MLP neurons of a small language model. Each row is named by its layer, matrix (up: input weights) and neuron, and shows model dimensions 96-159. Each number is 200 + 30 x the weight over its row's rms, rounded and kept within 0 to 999.
After each neuron's rows, "fires on" lists the tokens most often at its 100 highest values on Wikipedia text that the model never trained on.

L2.up446,247,165,217,197,188,169,262,203,235,190,200,144,222,242,197,227,234,178,174,159,174,182,224,210,204,198,202,190,171,243,299,138,262,227,192,170,194,164,166,172,258,155,208,244,227,219,191,206,194,199,214,231,192,242,186,198,184,160,247,252,204,180,218,171
fires on: "ct", "ot", "ation", "age", "ag", "ity"

L2.up165,217,152,191,196,210,181,181,205,212,215,179,211,176,231,186,256,205,227,226,210,164,196,140,204,194,170,183,202,225,220,165,211,169,194,222,215,187,233,186,175,134,125,151,224,159,226,144,189,205,178,192,195,183,197,244,168,213,198,217,250,256,177,120,214
fires on: " v", " V", "V"

L2.up262,167,224,237,196,201,202,197,229,220,190,259,189,198,137,228,219,279,184,229,170,190,183,156,192,230,136,202,180,194,242,180,201,200,249,211,191,138,194,215,200,206,205,182,195,164,143,126,178,195,254,164,184,217,180,205,174,243,185,232,204,212,205,247,183
fires on: "i", "z"

L4.up425,193,173,246,198,210,136,177,162,225,171,187,192,238,213,201,196,212,238,193,233,214,151,181,227,224,183,193,161,181,190,198,188,183,177,183,207,144,205,226,216,227,243,198,260,187,216,189,206,216,172,201,201,230,183,237,205,178,233,216,199,218,188,116,207
fires on: " pro", " ", "v", "\\", "V", "c"

L2.up630,223,192,191,205,187,201,178,191,186,159,202,214,218,208,195,169,193,177,201,139,171,156,171,174,196,216,147,198,131,213,196,220,174,207,200,223,255,198,169,220,272,104,176,199,217,168,181,183,221,180,200,185,247,154,180,157,192,155,175,252,153,213,219,224
fires on: "h", "02", "art", "ary", "ent"

L2.up15,179,195,221,222,227,178,180,184,205,160,211,239,185,209,193,222,122,214,236,179,254,149,199,191,242,197,161,154,198,186,161,136,163,201,212,163,196,158,221,168,204,201,220,188,139,198,197,146,269,182,199,242,255,240,207,200,209,161,231,199,203,194,206,169
fires on: "\n\n", "ion", "The", "ions", "ation"

L4.up486,186,241,234,189,213,196,194,228,207,186,214,192,145,184,155,184,222,159,198,190,218,212,201,280,219,214,162,175,136,140,218,248,198,167,171,137,205,255,186,179,205,167,213,234,223,237,215,160,199,142,215,263,188,202,199,217,202,255,191,193,235,176,197,179
fires on: "ed", "or", "ct", "O", "n", "if"

L2.up13,227,231,221,174,213,162,197,207,199,157,240,184,228,160,202,150,151,207,160,166,229,199,170,215,227,207,170,179,172,216,166,213,238,224,251,194,207,181,175,207,226,210,131,186,224,220,213,243,167,216,194,178,200,183,166,176,176,234,233,224,146,168,125,194
fires on: "ran", " In"

L4.up68,179,176,159,181,240,229,235,211,192,187,207,233,197,221,203,217,267,193,155,197,181,191,194,210,241,209,204,244,149,198,161,224,261,196,217,247,171,230,242,182,200,259,158,203,174,174,243,219,160,218,211,185,269,247,219,219,196,172,194,243,229,232,165,269
fires on: "om", "p", "on", "ep", "em", "_"

L4.up430,171,191,221,164,267,172,209,189,225,246,193,191,197,197,164,201,193,262,261,183,247,146,199,172,159,175,195,195,206,251,179,224,189,176,212,214,198,188,242,179,234,141,178,169,211,241,132,163,180,171,258,182,153,239,183,221,191,191,206,230,171,223,185,178
fires on: "ct", "ian", "ch", " of", "re", "ist"

L2.up613,206,134,187,177,194,173,222,217,217,202,193,184,174,220,196,225,197,204,176,192,144,213,210,154,192,155,202,182,203,213,224,209,221,177,188,182,205,221,244,214,203,159,213,193,241,222,151,199,221,245,207,210,215,211,181,202,115,201,174,246,229,180,213,266
fires on: "\n"

L2.up378,180,261,303,196,228,145,182,173,195,136,175,200,172,226,196,187,220,198,213,189,227,216,215,240,190,203,140,216,173,173,177,200,158,215,234,217,199,215,201,196,169,261,269,147,159,219,183,235,165,196,137,215,196,195,211,183,217,181,211,198,194,226,199,225
fires on: "or", "ir"

L4.up339,202,224,224,215,182,179,200,233,205,120,158,222,204,210,189,226,245,225,259,248,194,230,250,227,190,199,158,142,212,185,172,211,213,196,119,201,260,201,188,219,160,207,192,247,164,135,201,178,145,160,214,221,207,249,161,224,238,222,151,179,149,218,206,211
fires on: "ial", "ical", "ic"

L4.up494,242,222,201,205,219,229,190,244,227,162,231,215,225,205,196,184,176,213,180,172,188,190,164,224,211,206,172,148,193,200,185,184,161,174,259,181,237,175,263,200,180,179,154,192,198,150,224,209,189,257,174,205,212,217,192,214,225,268,212,221,208,219,183,177
fires on: " as", " it", " \"", " al", "("

L4.up117,171,322,223,207,199,249,198,231,155,176,227,206,201,199,200,228,222,153,170,178,247,205,196,202,207,155,213,154,190,247,206,236,215,197,170,195,193,188,162,229,229,167,166,212,182,174,228,186,210,191,249,198,237,247,211,172,210,220,219,172,212,171,219,188
fires on: "it", "\n", "ran", "8", " H", "5"

L2.up497,174,174,220,213,255,182,208,141,169,214,213,176,220,206,168,214,199,219,179,126,167,232,195,155,195,297,188,205,227,171,151,210,173,107,231,141,204,240,220,184,213,205,246,208,192,228,171,249,188,184,181,203,202,220,228,249,202,168,135,193,256,185,229,216
fires on: ":", ";", " |", " –", "--"

L2.up35,238,173,225,254,209,185,258,178,161,255,220,234,208,231,156,146,189,236,230,178,203,246,198,180,158,153,218,216,182,172,176,155,202,168,190,192,204,214,221,186,222,221,226,200,199,197,212,272,225,168,165,179,136,166,219,228,253,124,201,236,213,211,238,216
fires on: "e", "m", "i", "u", "le"

L2.up3,192,190,222,219,210,234,183,218,247,192,203,189,160,213,199,204,247,186,201,255,178,225,200,184,226,156,158,142,188,185,182,194,180,142,154,237,250,191,198,176,197,187,187,199,231,213,176,107,194,203,212,209,213,153,204,228,208,210,223,195,204,171,235,239
fires on: "ing", "ment", "ed", "age", "ial"

L2.up304,169,195,226,196,193,195,146,163,229,209,173,243,167,236,229,144,218,197,256,198,191,161,191,211,196,211,223,252,196,182,192,188,219,198,193,230,234,202,213,222,233,175,199,190,231,182,215,171,209,269,169,273,238,161,174,194,187,161,212,218,266,164,183,202
fires on: ")", "]"

L2.up185,241,167,251,264,174,188,153,204,235,186,155,227,177,182,231,195,210,215,229,135,256,192,166,238,222,241,207,179,174,205,191,267,170,200,186,214,173,212,211,181,225,186,229,180,167,198,194,203,175,225,202,209,219,212,218,189,141,257,177,240,174,214,158,254
fires on: " con", " o", " ex", " pro"

L2.up287,221,234,167,185,236,174,229,242,239,184,267,223,156,192,199,208,149,246,237,232,181,210,156,236,149,151,184,188,241,199,190,204,169,189,179,177,199,241,229,183,205,167,184,185,230,218,144,168,203,210,224,219,267,228,184,175,213,233,167,257,190,211,189,215
fires on: "\n", "==", " was", " the", " is", "it"

L4.up429,185,205,231,177,197,251,174,243,192,226,187,200,156,225,163,193,229,135,196,157,187,173,160,240,181,215,179,138,218,214,171,242,157,192,174,182,241,214,236,273,219,150,193,207,257,168,211,199,251,193,204,231,179,158,150,194,207,243,224,208,229,198,209,270
fires on: "e", "ant", "ter", ".", "c", ";"

L4.up54,234,194,204,179,186,208,258,225,170,240,172,180,204,211,249,224,197,253,231,186,162,202,208,219,203,201,154,276,187,155,177,212,186,201,217,212,225,193,193,187,202,205,165,174,263,179,203,208,183,146,228,177,183,197,235,224,143,187,185,204,185,178,230,192
fires on: ";"

L4.up437,240,169,234,206,226,227,188,172,202,133,215,211,201,217,223,149,184,169,186,183,203,234,219,194,150,167,199,206,185,172,144,219,242,145,179,133,210,223,214,197,271,209,218,217,212,165,157,191,214,150,175,254,198,239,213,175,210,225,208,275,147,258,232,165
fires on: ",", " |", "x", " "

L2.up391,208,223,169,169,190,215,172,208,191,261,178,229,176,181,210,135,220,197,222,213,190,205,211,207,178,231,172,217,194,203,238,154,152,216,160,134,184,258,191,256,181,178,246,244,166,231,151,219,206,215,200,200,198,191,164,164,224,225,192,231,193,255,160,209
fires on: "v", "ge", "ric", "ri", "ia"

L2.up8,172,225,180,216,199,242,230,188,149,164,223,212,159,205,216,203,189,184,217,200,189,235,185,200,184,169,209,236,189,207,181,224,234,200,196,141,216,188,160,277,212,140,172,201,216,177,200,160,178,246,188,265,174,186,203,195,201,201,138,265,167,167,253,200
fires on: " H", " h"

L2.up27,172,178,207,190,184,200,147,187,213,218,163,149,172,232,230,227,217,271,215,253,205,263,166,233,203,176,158,175,209,238,213,221,187,224,205,201,241,200,146,164,190,198,235,231,206,233,238,174,206,153,192,225,173,218,196,238,245,193,228,212,165,189,104,193
fires on: "C", "R", "Q", "N"

L2.up122,159,221,241,228,206,176,177,155,155,183,213,213,150,252,222,213,225,224,239,165,215,191,200,225,170,223,210,159,154,193,246,170,144,216,208,249,237,214,156,239,198,162,153,164,169,208,220,178,200,229,224,163,241,180,202,168,198,149,206,240,193,198,138,187
fires on: ")", "\n", "'", "\"", "\n\n", "h"

L2.up94,231,192,201,223,194,151,183,206,191,212,216,179,230,227,144,227,227,192,173,169,205,221,193,212,224,166,219,175,239,215,144,256,166,189,238,163,223,136,265,238,183,209,200,213,209,183,182,229,173,215,193,169,195,212,239,166,259,184,188,181,223,178,223,223
fires on: " as"

L4.up216,225,155,197,197,170,231,178,235,177,190,215,184,184,229,228,178,174,255,267,205,240,229,217,160,175,218,147,216,236,173,236,193,202,216,199,246,149,218,203,222,250,170,233,220,143,161,246,239,178,215,164,162,263,187,231,236,140,200,196,185,221,179,212,207
fires on: " e", "ul", " pl", "l"

L2.up526,193,184,266,186,197,206,230,199,183,256,219,253,133,225,117,226,264,232,189,173,207,227,178,201,170,153,269,222,202,208,191,196,174,199,215,201,190,217,221,188,236,192,190,286,183,135,172,218,177,239,184,167,161,154,191,195,252,193,216,191,200,178,196,208
fires on: "e"

L2.up228,245,230,167,266,233,176,228,244,245,203,186,228,174,219,169,220,171,198,251,205,200,151,182,229,145,150,188,197,183,230,207,175,217,197,160,199,220,228,262,189,150,172,177,135,192,236,202,172,236,152,166,168,231,209,220,193,200,201,160,258,188,166,210,174
fires on: "\n", "\n\n"

L2.up186,183,152,243,230,136,232,191,196,166,215,235,215,159,179,184,148,192,184,242,195,174,265,203,208,217,180,198,200,191,146,240,204,156,226,202,243,151,207,236,201,167,179,207,198,214,197,217,243,248,196,233,237,191,171,155,199,169,234,216,189,213,192,227,180
fires on: "e", "ad", "%"

L2.up213,177,204,259,187,225,219,212,237,148,221,180,204,227,167,162,178,197,215,216,233,149,202,227,187,186,201,232,150,172,249,187,148,156,199,186,145,239,161,253,212,158,186,171,200,192,163,196,194,201,213,235,217,172,220,195,197,166,230,157,228,196,237,197,214
fires on: "re", "oun"

L4.up208,172,155,218,206,245,140,236,251,185,276,167,188,212,214,193,175,214,234,214,190,151,226,187,211,189,130,179,203,167,209,195,232,219,134,212,226,156,249,215,220,172,173,192,253,222,181,142,202,236,247,242,245,181,206,234,251,200,197,219,211,252,240,174,255
fires on: "oun", "ment", " I", "ell", "ard"

L4.up127,208,253,166,216,191,191,234,231,210,187,209,213,194,197,152,154,148,169,203,174,221,194,220,239,209,181,201,230,162,216,190,197,206,137,203,218,237,171,186,186,171,246,181,205,214,173,239,175,225,135,212,199,188,194,244,237,253,157,168,215,163,203,176,170
fires on: "\n\n"

L4.up100,177,187,232,233,227,261,229,162,193,190,175,183,193,201,208,125,175,179,171,147,219,192,168,182,236,235,231,210,266,250,205,217,226,145,262,210,205,208,200,243,176,181,174,187,181,184,135,148,216,166,206,227,252,231,196,171,155,205,177,196,190,187,208,146
fires on: " and", " |", " of"

L4.up83,206,210,192,219,232,231,268,191,196,145,193,182,245,177,188,167,205,183,175,230,223,202,223,191,156,195,207,182,196,227,200,257,248,147,211,194,191,259,226,198,176,178,208,203,213,220,158,179,192,183,178,183,240,186,245,173,180,199,209,208,232,189,198,200
fires on: " |", "al", " ", "il"

L4.up453,188,197,236,196,218,193,208,166,229,149,233,217,176,242,135,193,236,167,174,196,213,178,185,165,177,237,133,163,203,122,221,236,178,189,237,189,159,207,233,181,151,160,224,231,233,219,198,251,244,186,208,226,213,195,238,206,235,186,192,214,172,160,163,173
fires on: "ig", "ic", "or", "il", "e", "c"

L4.up533,185,174,205,213,198,267,159,196,199,206,232,202,190,222,236,229,228,225,213,165,217,179,218,178,249,138,190,193,218,195,218,212,162,221,273,226,163,211,176,211,196,187,237,190,144,192,165,211,238,196,218,223,250,205,292,226,230,178,219,167,217,151,230,195
fires on: "op", "ot", "/", "our"

L2.up634,232,219,235,201,188,199,240,159,161,197,215,191,164,206,157,207,150,201,192,207,209,181,171,222,177,200,187,134,215,213,228,223,124,216,177,168,257,238,227,221,197,176,156,204,188,188,181,230,165,221,181,132,212,225,181,167,167,178,220,191,175,202,225,181
fires on: "ri", "ran", " on"

L4.up635,209,191,249,171,239,167,207,225,188,204,153,191,199,131,218,228,223,196,228,163,196,225,182,203,186,183,232,184,264,196,176,175,171,169,198,229,171,170,165,208,184,205,191,191,242,217,218,160,237,174,190,129,211,208,199,239,213,184,165,194,199,185,176,189
fires on: "."

L4.up426,206,161,222,163,216,208,235,209,187,211,158,180,215,232,192,226,206,179,152,190,144,236,204,196,194,276,215,180,176,244,180,210,263,148,189,195,247,220,233,175,154,170,216,203,221,177,117,188,197,206,212,199,232,242,179,259,168,214,178,161,183,225,226,239
fires on: " |", "ld", "|"

L2.up599,188,303,196,220,224,223,172,210,200,214,224,194,189,230,218,248,229,161,188,209,194,214,212,143,218,225,164,180,219,225,207,250,140,234,234,233,146,195,175,210,222,228,155,197,162,227,231,234,225,178,180,209,168,190,202,198,160,244,208,217,200,200,203,186
fires on: "c"

L4.up283,187,156,181,147,197,206,229,193,200,213,259,214,240,215,206,167,176,181,249,173,173,163,209,240,250,185,161,231,216,146,201,211,194,192,211,215,182,170,205,226,197,210,267,214,241,198,213,193,202,221,197,206,198,234,200,168,211,172,167,176,154,194,191,173
fires on: "ap", "un", "ot"

L2.up271,133,250,241,233,210,198,190,194,159,218,178,286,219,222,237,184,219,168,170,166,174,155,164,250,214,153,190,211,224,209,171,208,184,146,179,198,223,246,213,173,219,221,235,172,248,188,205,182,223,235,168,224,226,166,243,240,202,162,208,191,175,176,191,212
fires on: "er"

L4.up14,173,220,201,179,212,216,138,214,216,173,243,219,198,172,194,245,232,203,257,218,256,187,217,200,224,222,141,185,211,149,216,209,189,206,165,208,209,183,177,197,209,181,127,182,207,160,160,146,191,221,209,189,195,148,148,265,206,228,190,200,147,239,176,193
fires on: "ing", "ed"

L4.up415,277,188,194,178,262,178,183,188,202,191,167,240,211,214,189,197,229,234,155,191,118,112,200,178,209,247,211,241,199,178,203,186,134,191,228,191,195,191,203,185,207,161,166,205,215,193,219,159,145,176,202,184,196,219,212,182,241,206,168,229,233,193,191,229
fires on: " con", "a", "^", "{", "p"

L4.up135,186,146,157,205,211,202,165,237,219,200,219,251,139,217,258,175,218,220,222,186,267,189,202,259,166,188,195,127,220,167,177,120,202,183,135,236,197,134,221,188,195,201,172,198,220,186,173,173,185,207,226,247,197,209,181,213,204,192,162,242,213,211,187,253
fires on: ")", "od", "s", "ra"

L2.up568,237,202,223,226,224,211,197,210,200,231,204,233,155,214,198,230,196,214,249,177,207,179,207,201,231,180,159,210,201,191,189,162,180,206,207,224,184,256,238,199,151,146,192,200,206,231,158,206,202,160,213,174,206,223,210,178,163,188,198,291,200,175,195,206
fires on: "\n"

L4.up448,229,189,241,134,222,217,221,186,166,131,178,170,165,208,211,173,192,183,209,148,176,205,155,168,190,219,227,252,178,193,163,191,221,169,235,197,194,237,226,198,226,190,180,189,213,227,188,214,235,165,232,221,200,224,263,165,214,246,199,211,280,194,210,191
fires on: " |", ";", "."

L4.up260,169,153,183,186,154,239,186,204,228,176,210,217,222,213,239,219,139,195,168,194,150,192,165,187,183,246,196,204,181,202,185,201,166,194,191,200,192,170,302,181,212,152,186,185,211,225,174,126,177,204,186,254,210,195,194,180,177,218,245,221,194,176,205,224
fires on: "\"", ")", "ation", " and"

L2.up243,203,151,198,230,196,224,207,211,246,248,225,248,196,162,221,207,220,248,245,155,191,185,230,240,204,220,159,182,227,200,188,231,175,133,184,184,173,253,183,191,237,202,200,185,207,182,197,203,258,222,143,219,201,168,185,220,233,227,229,198,241,265,259,185
fires on: "ou"

L4.up321,190,281,177,222,189,295,189,238,226,210,186,200,208,164,218,189,175,161,196,189,193,185,156,230,177,205,169,205,203,229,178,239,223,212,221,189,237,201,214,236,239,180,215,202,195,193,236,144,195,203,226,155,179,238,191,215,192,261,206,171,140,203,210,174
fires on: "ian", "an", "'", "en", "ain", "ber"

L2.up113,166,178,203,212,189,200,143,144,233,192,172,222,139,195,249,143,221,189,214,199,184,166,224,204,190,238,202,241,204,222,179,167,221,181,208,226,219,165,193,253,235,186,180,192,227,143,193,186,228,296,214,248,221,175,212,214,212,201,204,216,250,168,200,212
fires on: ")"

L2.up88,211,244,179,254,221,218,233,218,204,194,216,197,108,232,186,144,214,243,194,199,223,187,215,156,185,190,141,198,196,210,256,200,213,238,230,167,226,183,157,192,186,188,213,175,228,209,191,182,225,160,204,199,198,216,153,222,250,242,209,205,174,199,165,219
fires on: "ish", "ry", "N"

L2.up100,168,189,200,173,189,232,200,214,229,271,261,222,179,216,236,201,217,211,179,215,204,225,121,243,208,178,222,206,211,164,204,153,250,226,203,260,176,244,229,187,174,175,202,199,198,190,250,186,194,244,225,202,202,157,184,175,226,195,173,195,152,219,182,162
fires on: "ion", "\"", "ember", " se"

L4.up636,208,206,200,171,251,201,114,203,165,233,182,137,184,205,234,250,253,165,197,214,200,241,197,215,166,181,162,190,213,188,188,184,194,200,153,209,203,230,166,190,214,211,213,153,185,190,173,142,151,166,205,185,257,190,190,191,207,192,197,197,166,226,181,225
fires on: "s", "ers", "ies", "ions"

L2.up49,185,211,205,242,217,176,213,189,183,171,201,174,204,169,238,161,155,243,240,177,204,244,209,140,167,166,232,203,248,236,239,200,176,232,213,185,217,173,212,241,238,187,169,227,234,245,242,164,185,261,233,192,218,242,212,184,220,229,155,196,186,201,189,197
fires on: "=", " r", " w", " are", " were", "}"

L4.up166,217,223,186,232,208,259,177,230,173,161,231,157,247,219,167,205,151,168,184,194,217,239,198,222,203,177,173,198,153,225,189,188,194,192,289,197,203,204,191,211,205,213,202,198,238,230,210,191,181,199,161,208,181,135,208,226,170,173,215,210,158,200,207,134
fires on: "l", "ell"

L2.up607,215,167,223,142,187,215,202,122,218,182,202,227,196,212,171,146,198,181,195,180,140,226,234,229,239,190,184,244,195,209,225,159,199,190,204,205,251,201,195,183,216,243,157,201,190,191,202,147,196,154,198,176,262,197,278,231,190,216,222,195,226,243,175,203
fires on: "p", " P"

L4.up194,208,267,150,204,178,243,222,248,210,146,165,170,211,174,236,168,152,149,181,185,228,195,146,232,189,196,189,186,152,168,251,237,169,242,164,170,161,221,178,233,195,210,246,219,205,167,223,222,202,170,194,219,207,183,219,209,172,202,181,237,199,212,210,233
fires on: "ur", "id", "ol", "art", "ud", "h"

L2.up479,211,197,153,132,261,196,139,247,194,198,163,149,177,180,169,182,186,205,216,207,209,206,188,200,187,182,180,195,208,203,162,221,185,199,232,187,195,192,218,246,213,210,188,190,169,197,190,198,195,204,216,214,227,206,182,180,143,214,211,131,223,207,245,207
fires on: "ul"

L4.up370,174,207,188,215,191,213,191,220,272,140,225,223,173,253,232,175,151,214,191,218,206,199,173,168,194,157,197,203,193,197,184,177,204,223,196,189,203,177,215,176,220,201,197,181,166,218,220,168,217,217,176,172,225,214,163,221,214,266,204,161,221,152,201,195
fires on: "%", "S", "/", "W", "N"

L4.up79,219,203,206,221,191,246,162,224,221,205,188,210,135,163,201,240,193,235,151,193,121,158,270,219,248,163,200,199,141,174,120,176,192,182,261,190,216,174,241,169,165,240,191,212,186,170,201,205,210,172,176,192,176,208,207,271,189,197,244,219,219,190,166,220
fires on: " (", "===", "if", "re", "on"

L2.up542,182,225,194,169,241,188,210,206,244,161,215,199,133,218,193,212,164,215,130,148,226,234,178,179,218,193,210,176,174,221,231,155,228,221,186,226,197,158,242,217,195,189,179,189,181,198,215,187,198,257,247,257,253,186,159,243,150,206,238,197,240,185,192,200
fires on: " In"

L4.up317,177,209,169,159,212,186,198,168,163,209,203,167,136,221,205,223,233,153,226,218,160,171,225,226,194,228,182,204,196,169,151,158,190,227,192,162,193,204,162,216,197,221,163,211,253,242,178,202,239,153,217,218,225,186,240,215,205,212,161,230,208,259,195,125
fires on: "ur", "at", "oun"

L4.up293,175,203,196,156,230,183,147,241,149,181,201,268,204,195,190,217,211,183,223,186,218,211,200,189,197,178,147,182,234,239,208,172,249,231,154,236,224,165,204,174,214,218,187,210,163,178,190,161,222,234,214,218,208,250,273,205,299,237,217,247,182,149,188,213
fires on: "ion", "ers", "x", "age", "k", "ions"

L2.up184,153,207,235,164,203,182,203,231,218,182,235,180,228,184,187,165,262,185,181,163,184,198,197,190,216,189,220,225,172,218,191,246,178,226,141,165,172,213,273,244,255,220,171,187,198,159,209,196,237,247,194,192,220,165,180,148,217,131,230,216,171,180,207,183
fires on: "i"

L2.up279,169,234,311,235,176,233,141,202,236,219,171,177,194,192,215,196,163,221,188,165,166,213,212,203,223,226,157,237,174,152,166,214,175,176,234,177,172,190,209,201,246,233,241,230,267,204,170,213,178,160,133,189,220,172,183,217,208,221,200,223,185,154,186,224
fires on: "or"

L2.up503,132,186,159,190,190,261,193,212,160,167,187,204,184,236,258,195,234,181,277,139,210,201,198,193,182,204,208,194,158,210,225,176,165,208,166,159,254,205,189,223,169,219,172,190,206,224,231,229,203,260,181,198,249,229,174,146,149,168,273,229,203,185,168,179
fires on: ")", "\n\n", "\n"

L4.up164,237,225,165,204,247,184,123,211,227,262,220,177,198,165,220,247,250,206,201,177,244,229,187,194,231,210,228,248,199,238,155,223,184,151,165,166,230,214,186,159,167,197,217,197,148,205,222,188,170,195,271,231,199,204,239,157,198,192,199,187,172,157,223,241
fires on: " O", "ear", "ing", "il", "O"

L2.up207,193,195,212,234,202,231,171,214,172,195,218,216,167,193,212,215,211,233,207,154,208,249,162,205,145,198,246,151,208,208,176,185,187,219,215,204,207,191,154,180,236,190,194,224,223,160,211,183,180,268,160,209,150,166,227,235,154,207,159,151,200,248,163,166
fires on: " de", " le"

L2.up502,163,244,205,163,161,191,138,211,246,212,210,243,222,220,261,181,245,189,189,212,214,208,191,239,201,193,206,269,205,196,144,226,231,215,188,227,199,184,222,204,227,127,161,215,251,169,211,171,202,255,207,209,199,218,147,153,236,222,205,192,231,180,178,166
fires on: "\""

L2.up461,182,270,205,210,244,228,175,236,171,212,239,205,202,206,254,272,196,174,204,181,227,170,198,184,267,208,188,229,175,234,225,221,178,215,213,234,170,225,192,213,208,247,188,156,145,175,192,203,228,153,188,190,194,246,208,214,192,179,216,203,185,218,215,240
fires on: "c", "\n", "pp", "\n\n"

L2.up454,212,227,189,184,137,189,227,192,180,192,192,180,172,154,250,237,223,198,159,161,220,257,150,223,255,211,169,214,266,176,185,280,219,189,242,208,170,180,209,263,200,194,183,193,254,176,193,215,212,213,253,188,162,193,202,223,186,238,175,210,227,196,201,203
fires on: "."

L4.up583,201,185,231,236,219,176,193,161,203,190,195,130,219,226,196,195,188,209,183,205,217,230,189,193,189,185,235,141,160,243,173,192,226,203,207,224,231,180,184,132,164,226,212,229,164,168,227,206,199,166,184,199,233,176,183,218,164,218,162,189,287,191,170,231
fires on: "ir", " |", "ol", "-", "or"

L4.up255,251,234,239,153,249,211,178,155,189,205,211,175,231,221,224,186,228,181,174,173,225,221,174,199,186,197,246,194,217,204,165,242,218,175,190,182,174,155,150,168,222,171,167,248,127,187,198,189,229,188,199,198,232,178,138,222,248,205,198,190,202,206,205,207
fires on: " ", "i", "t", "ol"

L4.up282,154,170,201,200,197,198,149,180,201,171,259,185,207,191,172,243,221,235,186,154,238,206,239,222,192,236,268,178,168,196,225,201,230,168,191,210,186,221,209,200,205,176,227,210,222,226,193,148,153,191,196,175,207,194,265,194,193,246,227,188,202,249,214,208
fires on: "a", " |", " ", "ear", "ed", "ame"

L4.up355,226,233,133,175,195,197,203,175,166,204,181,207,162,265,122,250,185,214,190,182,192,211,155,243,201,223,189,249,226,220,200,185,170,159,168,176,152,206,137,251,163,186,202,285,177,184,108,178,199,211,197,184,161,274,192,172,225,180,236,199,231,181,245,220
fires on: "u", "ri"